config.toml
n_layer = 12
d_model = 160
n_head = 2
n_kv_head = 2
head_dim = 64
d_mlp = 448
vocab_size = 2048
activation = "swiglu"
norm = "rmsnorm"
norm_place = "pre"
norm_eps = 1e-05
positions = "rope"
rope_base = 10000.0
rope_fraction = 1.0
qk_norm = true
attn_scale = 0.125
bias = "qkv"
tie_embeddings = true
parallel_block = false
init = "uniform"
init_std_qkv = 0.0657
init_std_o = 0.0
init_std_up = 0.0657
init_std_down = 0.0
optimizer = "cautious_adamw"
lr = 0.00191
beta1 = 0.9
beta2 = 0.95
weight_decay = 0.056
lr_head = 0.0061
warmup_steps = 510
schedule = "wsd"
decay_fraction = 0.899
decay_shape = "sqrt"
final_lr_fraction = 0.0
batch_tokens = 32768
seq_len = 1024
doc_mask = false
train_tokens = 250300000
steps = 7639
dataset = "wikipedia_en"
MLP neurons of a small language model. Each row is named by its layer, matrix (gate and up: input weights; down: output weights) and neuron, and shows model dimensions 48-143. Each number is 128 + 32 x the weight over its row's rms, rounded and kept within 0 to 255. Numbers have three digits each. A neuron's up and down rows have the sign that makes its largest values positive.
Before each neuron's rows, "fires on" lists the tokens most often at its 100 highest values on Wikipedia text that the model never trained on. A number after a token or word is its count.

fires on: "ed" 15, "d" 13, "et" 10, "st" 8, "rid" 7
L9.gate389:090180126179098122068128156122086151064175079116111171105109159102158134110156174162158161055157087171198119128099180079107146145155085052126156153155127086167143123162131118157172116106097148205124076133161117165150099045180148142146060147140172166108123132107182125120136164159111144154
L9.up389:093138122183122120164171083115092087078082105131152122138194104115148085124110186186100126159134098094127145068138187174141155133110129139153123134089096111082099135155153090112196087094091114139163087137112119107098084104108094132105160083121178124158146112090111073166177171134080142120
L9.down389:097182135142098105129185141124122151139123072121079160107161141129133158135104174091181124071166178095173159150109036144104151057151190188128129181065153093110150133102160153105176152128125101152129121173159119147117139118116167118139065129138095169086190131118100072121100081097126104111

fires on: "s" 36, "os" 11, "els" 8, "ts" 7, "ok" 6, "el" 5
L4.gate62:119137116055120112099113092132091073179154181085104125093106118178072125114166118196096134126164182088114090122139154155122109124116128148153168136176130123114159110098067163175157151113073111097101107136122116079137091144155100128164132132145099150161099149106123105098140121169067136103
L4.up62:142134162076115116134083133174146113123096145153131117115187149180114091166180160136125065093142140076172112108099126166083119110085166101154041148133084153139141114130186148110174140091142099097114116120095124100107069124097094141173129096137140175084131142159127132084127189166181158126
L4.down62:148161087107105103181133189107168106114093134168083126109106177162099119151103087168151157156083150202177112081129116115176155158229143168079123170099196135177108131123117066110100143158090146083179145173133113091165157106092105129111155165124151112104163111175139160114089032067117115118

fires on: " pro" 14, " de" 14, "op" 13, " Re" 10, " prov" 7
L9.gate118:103099123115109109144130162108120081099155133150130130149198156131149138136146097150145117055077115122125118159133134117093117162160107156102204075089138141094099205126108107122060119123139097113142140183125184112106156108128128137161125118068081192179112171131120136153138156157186176085
L9.up118:183120120171078066090161116111119096109109159101164146088144106185150129120183109134089147072165132099144124142163133118117111178112158086167114118105113132155083110160098161132173141145113088158067085058124103114191085165100124074160117133119160120146142155085052163085088140167131079127
L9.down118:171155083116169079143136151075139132137123126098108091110111094155165090114093204180107101107146114121135150145158084154144203144178111080090125111163102156167140080138141169134126137180153117145168149098108131142059112146126145141127128191157148126105158203107156105093138114078157181077

fires on: "ed" 14, "qu" 12, "iv" 11, " Med" 11, "r" 10, " med" 10
L5.gate345:148066091122096109099143099156143078175151127199087130105113154069156108166121064107178168175115076114112136127090128112133180111135113204127119148093078168118110113090099116115140098102099140183129082168128115123075103114089122140109095113148127141109179113080145077137126075142132127146
L5.up345:133090077133130148083103144085115080118105136121092133118085111102094152128141159121082100107102108128131076150195138152085098186184184127150147139103062125137118115138173054143154103133076137130100097151109155087127083172103164165079084125091078129040121094125077176112109131105115161073
L5.down345:143118135104136161175174185147131122181163094114103163177152103119160126125184137138086099131130128118120106196147159119139178127100079057121131165141164141075094170151139155104127163184150083134120170157175188182136113086137129114161155127083157173055163109145118113138149157161173064110

fires on: "ot" 22, "e" 13, "t" 8, "or" 6, "ts" 6
L5.gate223:128124170170119146164123151145074118124159109126127123116137142157168074138116168152149164108148126126188104129131109142117107087165135105143065188110129168135081049082148136096117124084148161137127152102111087125114093133144129171125093093152125180121165163167144201189158099166148141144
L5.up223:082093126149095121163129115171166155170122095116125163135128103111170101104101137097144147101143138120137088171122142181066126147109086156120107188096146140147142091104084108164068119124127175110132070098094086105155157158139113069142149147208136150163138150124092171156176161165131165141
L5.down223:140154125145148103094145129111146153135098161134122092151165089110076122119142087156197110146102087152154142078102128163140170067157125065108175119134139165119122085087132112138130035090139056154188129178146138145066189108195157091147119150140126133102121122108067136074204089150137127129

fires on: " also" 41, "in" 8, "e" 7, "i" 7, "ually" 5, " now" 5
L5.gate317:129091097092163120105137067129148115144112086123141161107103105193193095183093056106134138175103118172080148167153154120127124119073102106129182135148153125098137162166162100093096137150116154165121162143104104171083107141122113119138119104117108137142140071087128132135145133135143065174
L5.up317:100092142140137177120136117162068117152167107148150105163103149175184119161159112158134097144124155115114115139095145175131133109123120110025099144093137187125136124170099122180128144137161115197100074150102126120099173139094133102133115161133176192163131120126148139183132117204169107130
L5.down317:122173135160099123103094133144186132033089136169117096166083166134118122108057139120100175135133094147076167154145180109151078111089125125146175138088153099017100117074137140118133117173105183144160180114126088114099122080114168154110112180198119135145136167112145083065156114082079129134

fires on: " rec" 34, "ik" 8, " var" 8, "ov" 7, "k" 6, " disc" 5
L9.gate420:144151103061106113158163135155125177113137107128151141153135150179129087122126160128084063066132158114091140133145092085135084137036184158076141177120132169156192145120200087174123112164128084107116127165190115144103182134089139183156057164116126124123119142124168143128158184160132141164
L9.up420:147117157101115109149160138076159111174162100145164124097134088170085047143141098113123117086141140123101100107090141154128147121111137146133115128167151131102166160145113149140082100141096103090153101100182104108146036180113118131102166072177110108134183102143097112171132201116163145209
L9.down420:096180110102081118143106132095103177120142127181094113099118153119154104122145099116086143126139162134127117118152147084141181100123107135103167153135126113085083092115139098186084106169132104101109092121196145161065123152114093155075151155152163156111145050096113138151048123096102069171

fires on: "amp" 20, "e" 19, "ell" 17, "ot" 8, "as" 5, " Sing" 5
L4.gate115:148074169153118111169149103146081133119114216121177104129091175156228147137155130154138102137144142145151072181190120144114118159177160105134182135151105172081109125126112095161119117183126130065133169115086116116133082107148159150155094082142141147082126141080099134154133109146184095092
L4.up115:146112138122148170140194204138127156134196126132071113151149140170142157060115097128192177106095108165106146114114057105074066115143112135111074126119092175125150131122082135094196107111127091112149100166127040076082129196125147139108071127103141167143137076147092098151135118105118180129
L4.down115:100131111162121143163133183130180109156120132096105161153185106120101138154180132141147093155169116160142140068210158162177117157150153110124093158132151141113084121089104063097172085123175112093116063120087134126134083077151058095044127130121119118113127133126119135100158130144143111107

fires on: " L" 53, " l" 13, " ch" 7, "el" 5
L9.gate370:133092104112096122133141118035124137127136113104106119160136120085191084093101150089146115145073084208119099109060116113140126092111154112151127135125071130141136114141134163088133191140069167146118161100144175080154115119125142122192141136078155142172172132093096175123151179158132140158
L9.up370:162146156113140153155070117068139147116153173152115120133098113155134025086103085136135162118110151150088054117139121150138128125153122156080074146105099132166099099120173131147120099181108116119100112167149130130155128092153128150110117104115156128143093083156053130086166098083120190149
L9.down370:126086138085151121126107171136129205119193098181123140125134169097129091119177125111182143143149140118109139176060107134125089111144120162118131148091162124117187121110078130087196149132083074137119177135144203139115101204143115120140102067137070145043091121166164127148146168169100126100

fires on: " ch" 66, " Ch" 24
L5.gate309:157068141142136083108106073096197118129141135113126165165117215147167188128073065119054146086080116132125110114108129111161113139149138117149152121146164161128147113126158078172093199093172163135080157166130132130095145138125124142151133121070175078184091116126115132092107089127133060119
L5.up309:074085160100087096076151132115084117161135141190116124136107161182135147094169113142170156111156124166121091079116117101165095102130093161160058161105121171129155101115131133163158113148151112079176099155117107160111152104206140137165129153117106125101154149095112167093133068069152103114
L5.down309:099093132101135145130133155132112155145173107144091162120143144150115094034138129128190101131062074173089125132146084171114192151159134160125119101072132147140099106083099149107132085095164092149143140145170125117044121145140185130118102067109074131139103084150076139084149088142143149148

fires on: " Br" 31, " en" 25, "r" 20, " br" 15, "é" 5
L5.gate302:120151110153186131166140152147107097067148130051181159072124125126128127172097131182125099102169164098114194140110151142108124147093187051082128156136094161149120168154146144122143118120153140084186109171113156107083141170103161156110154181143146099147113113107145131189130082141137145105
L5.up302:123121127144116105088149146134139169193198138131122084075129096072114127197109133071167118105141115063114105145135167093179147182116112111092118107157116173108072121128118109089169152124140184121077174088104209120172189104054105149075079145132112156162096106127097148140104137127153178138
L5.down302:156072177205146131091091165165135141105125089110159141118075126149234160141091179096105137128178153144064135131107189142109099078163119146152139051124134104140126131116170110085085145140167169128045114080090136110164115141130166107121125134121180164137077129081089072114129117099139116136

fires on: "qu" 39, " a" 16, " min" 13, "an" 5, "min" 5, "ad" 5
L4.gate60:134105119167115114161071144107146090157101086132106135127151108122099145138133159170127124079131170091075115097144125182167120159123120181119070155116162154147089146106113123126106161099109191108144126086114110075097113161140132140145095155101093111149168105145082131108113179145173094131
L4.up60:082140175112157131097149129186137141079152127149152109182077160142165131126136059077156137159152141123152122146133158111166161187076111114139167112124103152101068104176125127047087158160100182156159094171103153157102120113112143114117171152114102110100147161120145186123055131139057105121
L4.down60:116126207137126168086166097102128138170160126208151153129070112118141105125107097133120105150146107124122156102106116128134154140139124113097109112135133108160093160077177065098109173141133143182127057090130156106131052100081118171119106151113136134090142103119134116086135153096078110190

fires on: "00" 13, "000" 10, " life" 10, "1" 8, "0" 7, "2" 5
L7.gate259:129137086123126081052087109110107145082117146074127134189157112156120115089162090162159124142148104149075151057120064096129138098090102069114135137129081181181130125096138200125110092108068126094102090142101094095116117102133115113149093163128170123156209151120146105081081106131181126165
L7.up259:038165106168084109079113179146104146121124167130148144176101074175099095130122129162076098131153129049115130172125175145172139146161114099168084129109068105121136125101121133081108173154062160110130124177115110115144126109133124105083136171187171125133157142104104139059162129130115135178
L7.down259:090111132150071160166132144166105092123129101152214148118074069172159110129094139099113073123108161094123128111101175153121138154155147160146173104029118091120140091126124144121093090105155137129071134152125110174149114124141146082154084160163161113084131108096047140147163092134139134104

fires on: " He" 18, " he" 15, "he" 13, "m" 12, "-" 10
L9.gate417:115071093096106136050163156138173076204115140105141115113164133114056168172079158052107107128134103105127131106142101117136115149056149150118094086158126159088139155144131138118126167117152172075160141161137168146122154124157101124103078165133115084136159091180133083151162149119072082148
L9.up417:102147126129153166111146126129133163154169145125147150145191199126172090172154107124138137122140126145115141186155172137062091159103156143110128128181097132138106054142155154121100064118181155116071094134152124112166067177045091148128101121124076120151125175155134101066118055129126143186
L9.down417:118149101136048145129157158119150156145131105164152099089151111076139121125117156123116095123146145159184114128131050079172119104165119146135081161152129142165087069101134194145084110091104196159095143147099108143223089134104101098143117082071090160122107086144075121105127185163176153112

fires on: "t" 16, "en" 11, "k" 8, "ed" 7, "ep" 6, "ic" 6
L4.gate133:123138126115077075073077112149168102123143140150127094178074143200118119141129066149090176102109130127124203091125117161106160137182129136116157126150082170200129144138114065158153107189193103124069165079118135119109122100135125153113146179161149133148150154108094053154099149164148089133
L4.up133:154171095053125070067104073182139132143140093126169114106075170196154181168118160110190094127125133089142138118155068151131117108108118072101160141116102099136159098142081104111111077158195165151149150087175083143156107120176122110149150131190056116169152149132151139105061141136099141143
L4.down133:147149149165153142185163137132073080152112167136113143091116053166146127133147136079160114174155161141088150161135108145190140157139148143162104123068125179139112143131163108163176137141144161175092122196139131150249118129124109179173131094103127142159156148125137126159118089105090147154

fires on: "st" 28, "th" 12, "d" 12, "ame" 8, "e" 7, "am" 5
L7.gate54:155173143099151144174129143130144163138141122087175152087084096093136126189066151149096133086169127154188090041143118130141180143073108141158121116097144133119075114148116080145186111138130101067160086079095131205131130107118077151161107125096143119124112126120143127096129154169129125111
L7.up54:131112164098101119169121084174132098165133112175131142081169104184176110150199079082096135088106161134085154121096147101133111100109091193176135118135183180077100119098103099128169121143044092092177136164096146099104120163122146100145110128044114120120147045143117076146140188134064122149
L7.down54:092161120109079154103126162154131156165122106131163122160143108155108192138116142126095111153153116128164139132108104072109116123144097107184133115139025191052168181062174149134178079096114094105148098158091131146091116106145089101157060087138096156115162106068137135137066161129121072133

fires on: " re" 70, " pro" 17, " con" 10
L7.gate127:091163107150107138203168117113148080167149109194111142119114181137124106119120109103114074065084140105142149151170156079074104162123090111122097105077063141124102153136133087150096147109129160136081123150144114117137124161148110126159127110110136127149180172102162149075085125152139171056
L7.up127:119169065180152122124143078094095111074152096103153132165121159094161100113130153119148102130125107128140139135135097130045082133138109137114113149093154077165086197125194082098141217118112131125130158153094080159134102137079158067110119089104166074136119103110138164143128135121149143106
L7.down127:092192108126121057134153161074131123102102099178149186073147151132149139146127151111097106151164195192112104097153113113094137122143087159137116045112162110125128147113099111141182107113125142095097105139080116094210130123144103044094104134116103236121092139157140156141119155095122118082

fires on: "c" 26, "ath" 25, "ac" 10, "p" 5, "her" 4
L5.gate263:124159148081117134129092099123169079106163120146126081149114087111195101137144144151117122135147069120101163109161178146172154113049154146223079151151198143137185109093120125131129176179160078182159111095066130175096202160135126154202116119139131089132128159075133153171140092185165128147
L5.up263:104094090156161144122128164085135139155108099114114120152114171122144137092087129125102149108143081140129113171102108117117122144083183072125127152094165132107130140138110116155156148141136150109157121054099125131077076133123185158080145135155155121066193110068185098124148093122145079136
L5.down263:115152099103135127128124162097068145117097101146141145116129084084102103138144162082126106164084118159089132130086172116097167123151103123139084132150103137122126120128161074090067130026113116158078152171154211149153153177190120124117056109113113081105160070092110130123064162066125131129

fires on: "em" 54, " Com" 12, " com" 8, "av" 6, "ab" 5, "act" 4
L7.gate364:073046165095101172181118161105087135087109164135130143108129126174153184127203128136072111103100076118153119132148128112149099112119150080162102089127125165143155127114124124123096108110123170085187097111152130109122157148153147079157139168076191110184136146059191126138094101150072174111
L7.up364:123080197118149148150112156168134142144160105093171097074136157124158135123145163075135122108152182138108160069162110123140196091177164107094169114107095125105146078115128093120120096163102112135073147089162087142162084118107102151184122178136114118148178130100113183121124119134083103109
L7.down364:093125058137104162140118124137145150108117109142081093170099140131140131070116103149097177146171058146132178120097128107144170114135131146176161098087137155086130119178084163124120142181166035177158124098157153118167162080064085128187163127162097094138163093153143109161133177145114095119

fires on: " K" 79, "K" 19
L4.gate103:126109154127138137108126142134120132099101165096097173136141186163179098174127117159167109077160138135122163139217135079127106119109163144089102112128110096137121128062137106151141179132139170088122054140135125170142135150112109147166149092093126125138103132174102136236096216161134100173
L4.up103:122133136122096146132123130141155156105165132108104130176131129161150126091141122101182085150156185123129119173114157092142115124162171120106122123130147178180167107082139164110140133087173187106170064071092155096130077130117079199113117156089152113146100085135199126119143140112088125149
L4.down103:052148138103122194110157097129090150116068133162090119156141108111119115120136164103125143117177113099159129142131163090112145138106115123116152157169133161141121133118152146159199178103151120097170112115135132168187155181134113170144146141128193112108101141147196125129140188100099118130

fires on: "em" 21, "?" 21, " would" 12, "ann" 8, "av" 7, "ice" 6
L3.gate375:053138150084124182091085135127171137124106127149124089171151172156114173115164153160102166149126179164095120075139167067111085096127134118104119090083115118131131180054179125093134169135121101098092091108089143143160126180096167111114128127048104099139126131103178096146133166120107172181
L3.up375:104131179076176109101108126092136068130133113115182041049176124151123144059191145119090140154119164110113137097179154097093093104093097095138135097147151139121116154072126183115200130163066110132132102120110103123163134163144148138126125138115127131107146128116139102134089119144113153114
L3.down375:098151093155148091208091077164136081164136134152115087187117113111092104110115165140154149187115085139144155109086154109216125157129082186128145144068102118129139092118141090111131122176149136142150189147143141124168128183116145114117142059138120146121121111211133075156100125131116116134

fires on: "he" 26, " br" 13, "l" 11, "m" 9, "r" 7, "ir" 5
L5.gate147:098108122102118177158139106103150117150169102166142127159139170136078132111114094131139099102134154112130171179139170118078144162107172142145081134150111189086169116147090118163108158129131134105122157160131138084056086088123167136116098088130121098166154105155113038163113074154129159131
L5.up147:146121146127154107133054145164161141195192107144082130144098104109116110147153090108151181072146174108118117102139156110033174156137069064120114088143150132071152074159166147155120137142090118136121132158113170124107116112127131104065107155124176185209082078111178119083104172084104121127
L5.down147:172112093126123060086109172152147163114108135127132103088121157106142069104125108083088080106115183098149099092125152137120138102130123200130123100133077103143111117169169194113127093116090112161180201094106083120102155154146109162125174166124141167142132113115106128145205150112142130165

fires on: " pro" 53, "ro" 19, "ec" 14, "c" 5
L5.gate417:099110103158117097166175129066128112129044120113138124139081130098177146111126183099103096082087189128109092088160114112117167156101112199142167122170159161150119133136101074176084140166151106098133101149148128117178144085121147107130103062134135161111129163062155144186112140105103140124
L5.up417:118144044048059213132156150128088137151144152096148135098131159119165070096149121075082162063098175097101086166091151173133154139125115130098163177112134083176172173162128081101109208130118135136080130151109119140107155075161106118080163106148098110137111089054154135167141083146127094129
L5.down417:167194138108121064156158107137107125158147098145160122148138151177148115145118125124130122117120137134133127116160141141135138127130098160155146085147140155128104151147120109182120096122098034103141170192147184117091114098140097054036117089065116134127089106127158161119120193082178115113

fires on: "s" 22, "vel" 9, "ades" 6, "ge" 5, "es" 5, "ions" 4
L7.gate12:107145114105096105142125128113076124116104114187153108097120131106123118107195102120114152156117140118088128127108120156127121142122076097148153121181157209103208113147075132146114164102062188081175122116045113112106127070131170098151175103106144180170156200164103131133085130188129153082
L7.up12:159116137190156162056155140121090096102116111131129147165139039135154140121088163107116173195082159182112163158114118107142153160148137156115132162099150072143084115140167089150169118115122080144122092134169153149116104156146116134152162127181150091187133087144127086123116163140168177110
L7.down12:147126143097158096143082119093123159100076121048150094124154117108140125087158148150149167122094158091135091111124158125142079105101129114112155146134127088154081125135147127099111153081157126125138173118092107134204155152196153146121107126166109123088158117087098096119062072121157132104

fires on: " K" 65, "K" 17, "k" 15
L7.gate63:093153180122082161115124102077115138102106136117098151125101151158109117135083143122136151125118167136105120162154176068136125123098169135063151177115171078110119073073162184181091103106165113069173116127139125178121100161110139144218155115132139124139174139136129147142113144120145095173
L7.up63:095157094108140189124126128105140129133079138058112144148129072147097092088110141123145051051126060149109176153137088186157174157183095090135090098135138143096059162128146179175151113123073155131146086110125091104114116169090132087144107087162158115158116113172158147157113148107106107097
L7.down63:100178118089101173092150188152160151100119114140119135151180172128159133141087137091141075159222166105152141125124148142134170128118129116150154161096116196144081102115157135190129144151101117083148137128118108151173132144123126153110165162115164141145136096120137128149098101116112149097

fires on: "ov" 40, " V" 38, " —;" 9, "ris" 5
L3.gate104:016127154070180148178098104190170091133071053110142133151093100090176179120098121080089053124134085145111119085149125155126171123173076173136176164175157132137071142096187134191114171078135096130157149164111124083159100154128134158103156176120096130123078087111112126135101152134105151092
L3.up104:137125130169120189175083132136120157140188130122177160163139109219083130145096115087114152138114146099104131089113141116126144131128137112119164104119096126158137111135113144155137086147111154144187125101128152162163103173096202173138130113129164167164201135142149066095191109112138132139
L3.down104:079121133128100074110147137111117097139118151104086113120074150172102113105132183093120077105153144063104069128087138088084125145168215098101120149113095100101147160119173173081102137130106167152173174123170069151074164166070109158106157153093147158055054159113091149115117113145155127126

fires on: " B" 68, "m" 19
L5.gate307:136112186151124130119098146125206178133184134120116060104129162186173064120104166120061159140094142160125151111096137150117096126187115127092160094097152144111157134111147102129055109166100108133135109075169133149110164141171124157122083061171148117168215095092073125146149148141115104098
L5.up307:104103162134100112087103167088153111064121115176123147065163115098117100061161184134128123115095136124138139110138135124137129189122156154142141101086114121137185150163166148167150150091110142106131129090123124125131114137141130153147090111143077185177195111080065077152112146117118126113
L5.down307:082090165135078094106124169168136108135135164194087133054150090136096087095149096109115077140154116078161129120121167099122203133094082123185159083107136131096165084167122130175135140099133155131149106100068122168119153153141164104155145106128138117113075110126140154159072131089105111195

fires on: "s" 66, "ts" 23, "ants" 4
L5.gate38:132105148030123122156165136160148114096144111106154126116126134150110137115134121094121151104126142159086167139172107084095174070107154112159193107151164160173132127116143140153160181158145174106089075072138146115080153124131089125122105105145170167143148189157155109097097156176117112047
L5.up38:084144145120132120076076093168169108153132126102161178165104073098091106096120136155062152141177119060113108110096149134098138171218129130147110169163064103121149073082177137139114153093148166131190110172153112118133183149111172162089173111157128121118136104128145067137119155140088133136
L5.down38:127107143136188090117134147165138118190123128108110136129120094095107086143089120112143154154119160105149113197084157103115115091121171134117102170131186134043104066094093134141098116109176118089175131122114081187234159117161124137146125152147133096132090130115117140121098094052143104138

fires on: "it" 30, "on" 20, "ar" 8, "acks" 6, "one" 5, "vent" 5
L3.gate1:167169092113150132131097148157098114143030119130156122193083114131106137124169105043119111141128149185128198120118150119096129120111148084126123109148113155163118147185166104194104148166109118082081122110166159201124175094161103104058115185146129143143129138145108160106066073138126097140
L3.up1:191132096147136088165158139148103169160124114155155164173145141156152101089067071093146101127196098065055161142091151127144128092129144120131144109166144148124091154126132137115144115098135131122143097124112143128111109066111119095200072120139181130086164054121150111090176086110179146095
L3.down1:107132090135139060171113171167160110098141163130213123146127112114075111110121149107162143127087135171161104127117169059131217139142174137034103075198080173089130140096105112119155113102124095149152099060183158117117080125131128118171183129131093171159163139113109119088104136132130131136

fires on: " re" 99
L3.gate86:120141094128150177154125075098170134130109117128125084126125134154046158143131183156073089113135094145159113161088093137093124111101147125153144135226138114118093171100135046151084163167145169157110150127166071139133148142163135089066139154081137110186182093156113117067134149157148136126
L3.up86:093120127121141087149137143093095106101178166133117160126128152115102122128118146187129127094162151122146156112080098121124089069140110197131092145146135116121084116147151125138110091208078168101157145160110094080175076149167141105098136126120131143145102149176178126131114151060156115059
L3.down86:119099097127153094126160060104067083114138078129119156072114164134181154114124108076133120054163189161112126184100129097112124161129051119133053141156125079172131132117108134155060134152105164097127115179138105101197079144136108090118109134134131187178138190137128131088132171101143124149

fires on: "n" 24, "anc" 19, "enn" 12, "ott" 12, "epend" 7
L5.gate103:163120138074162101118175138141122146125093130127091074125177162166180108132142099134111139141071111149130100143106079079133112107127176077153126124125092125094060171150098135149100133133119085067201105089111104126129142125083174159171121128118143210113160173154083131162119149109146147112
L5.up103:159162127136141158134145105146109134142148099124137146151088069141080182120160153078155149118118103164120111170142171124171100100144148125196172126123204137129047181115139128145123172117069173167176119169157126135097129144186072131113161087122122161109172140138079160183073149171160119097
L5.down103:144103121108109092205098200139107121062090124139146107157121115160124115169168190102159131134164135133087124159112171184144157172145145130129171138129162110146137100120106108172158130155119127138171145144188139119142110044148169132162169142129111103174101142097167152059101152140181114128

fires on: "h" 36, "ep" 10, "ad" 7
L4.gate292:158146125109110125120051105153122118102126143155093091136124170097119115121157077124166151100114150130124195096079070155150117155128107092143072138047171144127056199131118131135129075172112161110133141152127128089091124175164093094165186128065115110169149139146086114131190159121166140081
L4.up292:130166128115145117119154167108112151073089148216167170121135161141073099094156105134123120174112119130072172131116141153104166123095119079137064088144142093099116126136137093108155109084134091172199160107092128122114102113139106145181137134103160098130089098055129135085124064113140116135
L4.down292:084166111124081151130106156162157098168191082181092139114099168130131140119122157113098152186150107134115174100131130134126115133150062127087101093123075168067102152080138084146146147127177134150080181122178194115059160141114105103159072091133081146107114082130171165133159141130157134152

fires on: " h" 66, " H" 32
L7.gate19:131133117160166156121132094115143089123116181092179145057104172138144133165127063174131131120055168074144093171116113131073084167111079098129125093134164197166162105129126127148107188092096114102101091067099144113116205162127154124086104112106161100142111098186065130103159126184101119148
L7.up19:068121080191167167168072104138169103125107109124161159110118101155171158105151087096132138186157105138156128132131083093038126132180148094088165122077110059102162074139142125131143171101111156128100152121085098110109142132134139134207143214107139097134102145136123134072128123134180113124
L7.down19:176119188137117198139144133175191154121151107127131166124121179111156106105131119119165159183096124124132097106133118165105176117170109131106068197085119176208138145169125117177127154119151115149119126073113148179146129185072162125090131160125113103115109171110122090075113073071117155151

fires on: "il" 31, " qu" 23, " Gr" 9, "leg" 8
L3.gate438:121082061125116147068078075102139128151096140128206153120105101128162042112115105084113150109145124132092123206110095101139152125167124136111144183095174194197068119149167074119122121142114170178142098111109127096156071126155170112150100085146078115151158133115126126140143149124114174113
L3.up438:126103069140107217121151116179105129112075125162092145103131127124182121083131101142085166078125099092131139153139134154142112116112136083142079075063076097153108067196185143127174107155131163149178100135087096158095116179134136164102087126170150128134104109092163139091212109181182111128
L3.down438:178146112159102074111127177134161131202101102159088146111115171079138114129089153115144144133096102090122159131148103135125122134115140116174092172206140082128111150066171164126146158126109074136075133113130184117092059145223161140143122128096172160119109136123135155114143122136134111069

fires on: "al" 26, "g" 12, "ic" 8, "en" 7, "oint" 7, "ian" 7
L4.gate277:162065130128165117074106110146121137044100126106155138151099162134112122184125074148129168148093197090164149127096126178098055122131145153095154162136114115114227117141158119143121089076160097188151115120098176131135162171121150134112132153153114107110142136121121101127128134118104146087
L4.up277:159134135148152102120111127095093134164115158101136137099080180136112165084090053227137109110127127144134126127125064147041160117143102145137080076161135090074192064152097124206138097149116124174169147143149063143186143121110134169119120127141090072133175183111092127120109178115128135093
L4.down277:159115099125088132118129139145139077153156114097073121165128094097087103121126150069152145141136078136080161111129199119137099158179161143093146121132131119158157132139172135081127115081132141084080062152113100081192080151148131130112149138137119178083157139169127137176161095091142110114

fires on: "it" 77, "on" 10, "os" 7, "le" 5
L3.gate187:142148062076180118114212116166162089183074117104121075195115162093078113150100119058165120128167166130116172064112153123107131094165147139068129146136158109145124144079167142138091146154139093106124144164072136123115140143105088105118141179108056103147133195141088194099111101195099142142
L3.up187:120047082093112096117151179147146125106141151171115201159120109178080151107151198149167112103108125170133131134135131099168155098157096108095113158081113121168136172082139121132116156207149147064113060151131152092129111133153134169154126072152102116088098096078121155084101156154104170133
L3.down187:144146087115110110111084149109173175166152068085179230128154112159108148124100141092120114197141168086143200115138105110131116102092114109120127171156087101119169111158128188133174151113117135084114119097160178138103087164156108075074113127214114150132127131116099134130111086095131083121

fires on: "ey" 40, "é" 35, "ou" 12, "ire" 6
L3.gate143:162155131146132102097144133124127137116167157075122139121077113138125120175118107189088121111151107168109114165172113124142108092082185072141127175135216083158177124165090149171144163115111135070117132175092163127089074168152117116122104145143092204116131158157164146110103154091100182138
L3.up143:151156108147135214054149174159096125105107154107078168130118112074136171077133091115166123115102193131139188166149138182121108156098139156177161111157133141170128179150077091124134098137082151126126116159118091122099125104120123168140155176150116075158114147170180163041142066091112132084
L3.down143:111192131131096066129105176103038125147162106092110155105182131145133169173094124109101113122137113123127153137144178112178135146185119147118133123068098077123166152139123224127138093147163191122155138155124131169170103106081118134110151111051127133141159164142089156098055059105132134098

fires on: "ad" 24, " iss" 13, "ut" 10, "at" 8, "ac" 7, "ell" 6
L9.gate423:123168137142102142092150166112097140134061133079111071138126142152111094152102139114088155104115168135176149077168070139147127155145133159137119100162129091137177121149099093165139164099187066186168063157149149160082116147110126069103159058096165128112172180114114196160164129115078152126
L9.up423:093160179096168127069170152120063128162067130143188114164099186102166095147159070098137138113141138147172101146116128165101115145092142113110083141089158123139136123070125107077125114122173082138116111154088178186155143085154144128094081060105100179136068121141117107123109148161123109183
L9.down423:124152103164146156196108140156062116129090121170095116135165144152095141187101103109129094134129109082112182111092124172116161142163160195144108149106102075109187131126127148145114140123095059113155112077121132137139096138111179107167108187147178095168196094168172137123146124114094112139

fires on: " e" 49, " he" 32, " He" 10, "he" 7
L9.gate178:170107119132120102092133183084163128199156106157158126148128118075121116141153104193127116161181035127119158101112063148063058144129118183074127074113173150143084109159195081152131146153171108100093185182089127137141173099086134156126093126141126151173077085148200131117140139142129094112
L9.up178:069174102155120140101105183152163148126131104115087146073079133137187121154131150124090119081169184114117159142165144117155069125080156066147158131106101127124112117071077143106112141166107185134144175139131182117148103133100067114174098139133179150130120111158126134112131100106148164170
L9.down178:118156139124104141127134097086090186126122128076117170120164115125176118113134117117093142127092149112161046150152112101124087096108153087125178128168141144187140129135100054115164074105063166154130110169112136131180124149107116143152105096095148170153095155101099142119173167136102043087

fires on: " h" 78, "H" 22
L7.gate45:049103180123150129134146096108129077140131178150167169133078120141111157107079092157178153097112099151120149073126098142106125130128176133070145100087122163169121133118155113098118144134100133093099112117170156147137186144055157075141132092067113164148128092122092140144136127109220127172
L7.up45:048124140160103157092136144129216161156110099102121143176139172094158148153154083128132141169091126185119175099108164144146175142112110169125100107086118102203127193131113103063118176128134070138041112100102174094141136128093077112162120132157080132123094093148128126132118099081106088126
L7.down45:155125174124120116086128162122100167123130101142099118092119178118094191137137135153121164126106109104134114156147132125109155133131137143074112130072047119134146127109171136159109128064164134154115076147094143194129192118100155204124140135171179107183163118146077126053134121080202082127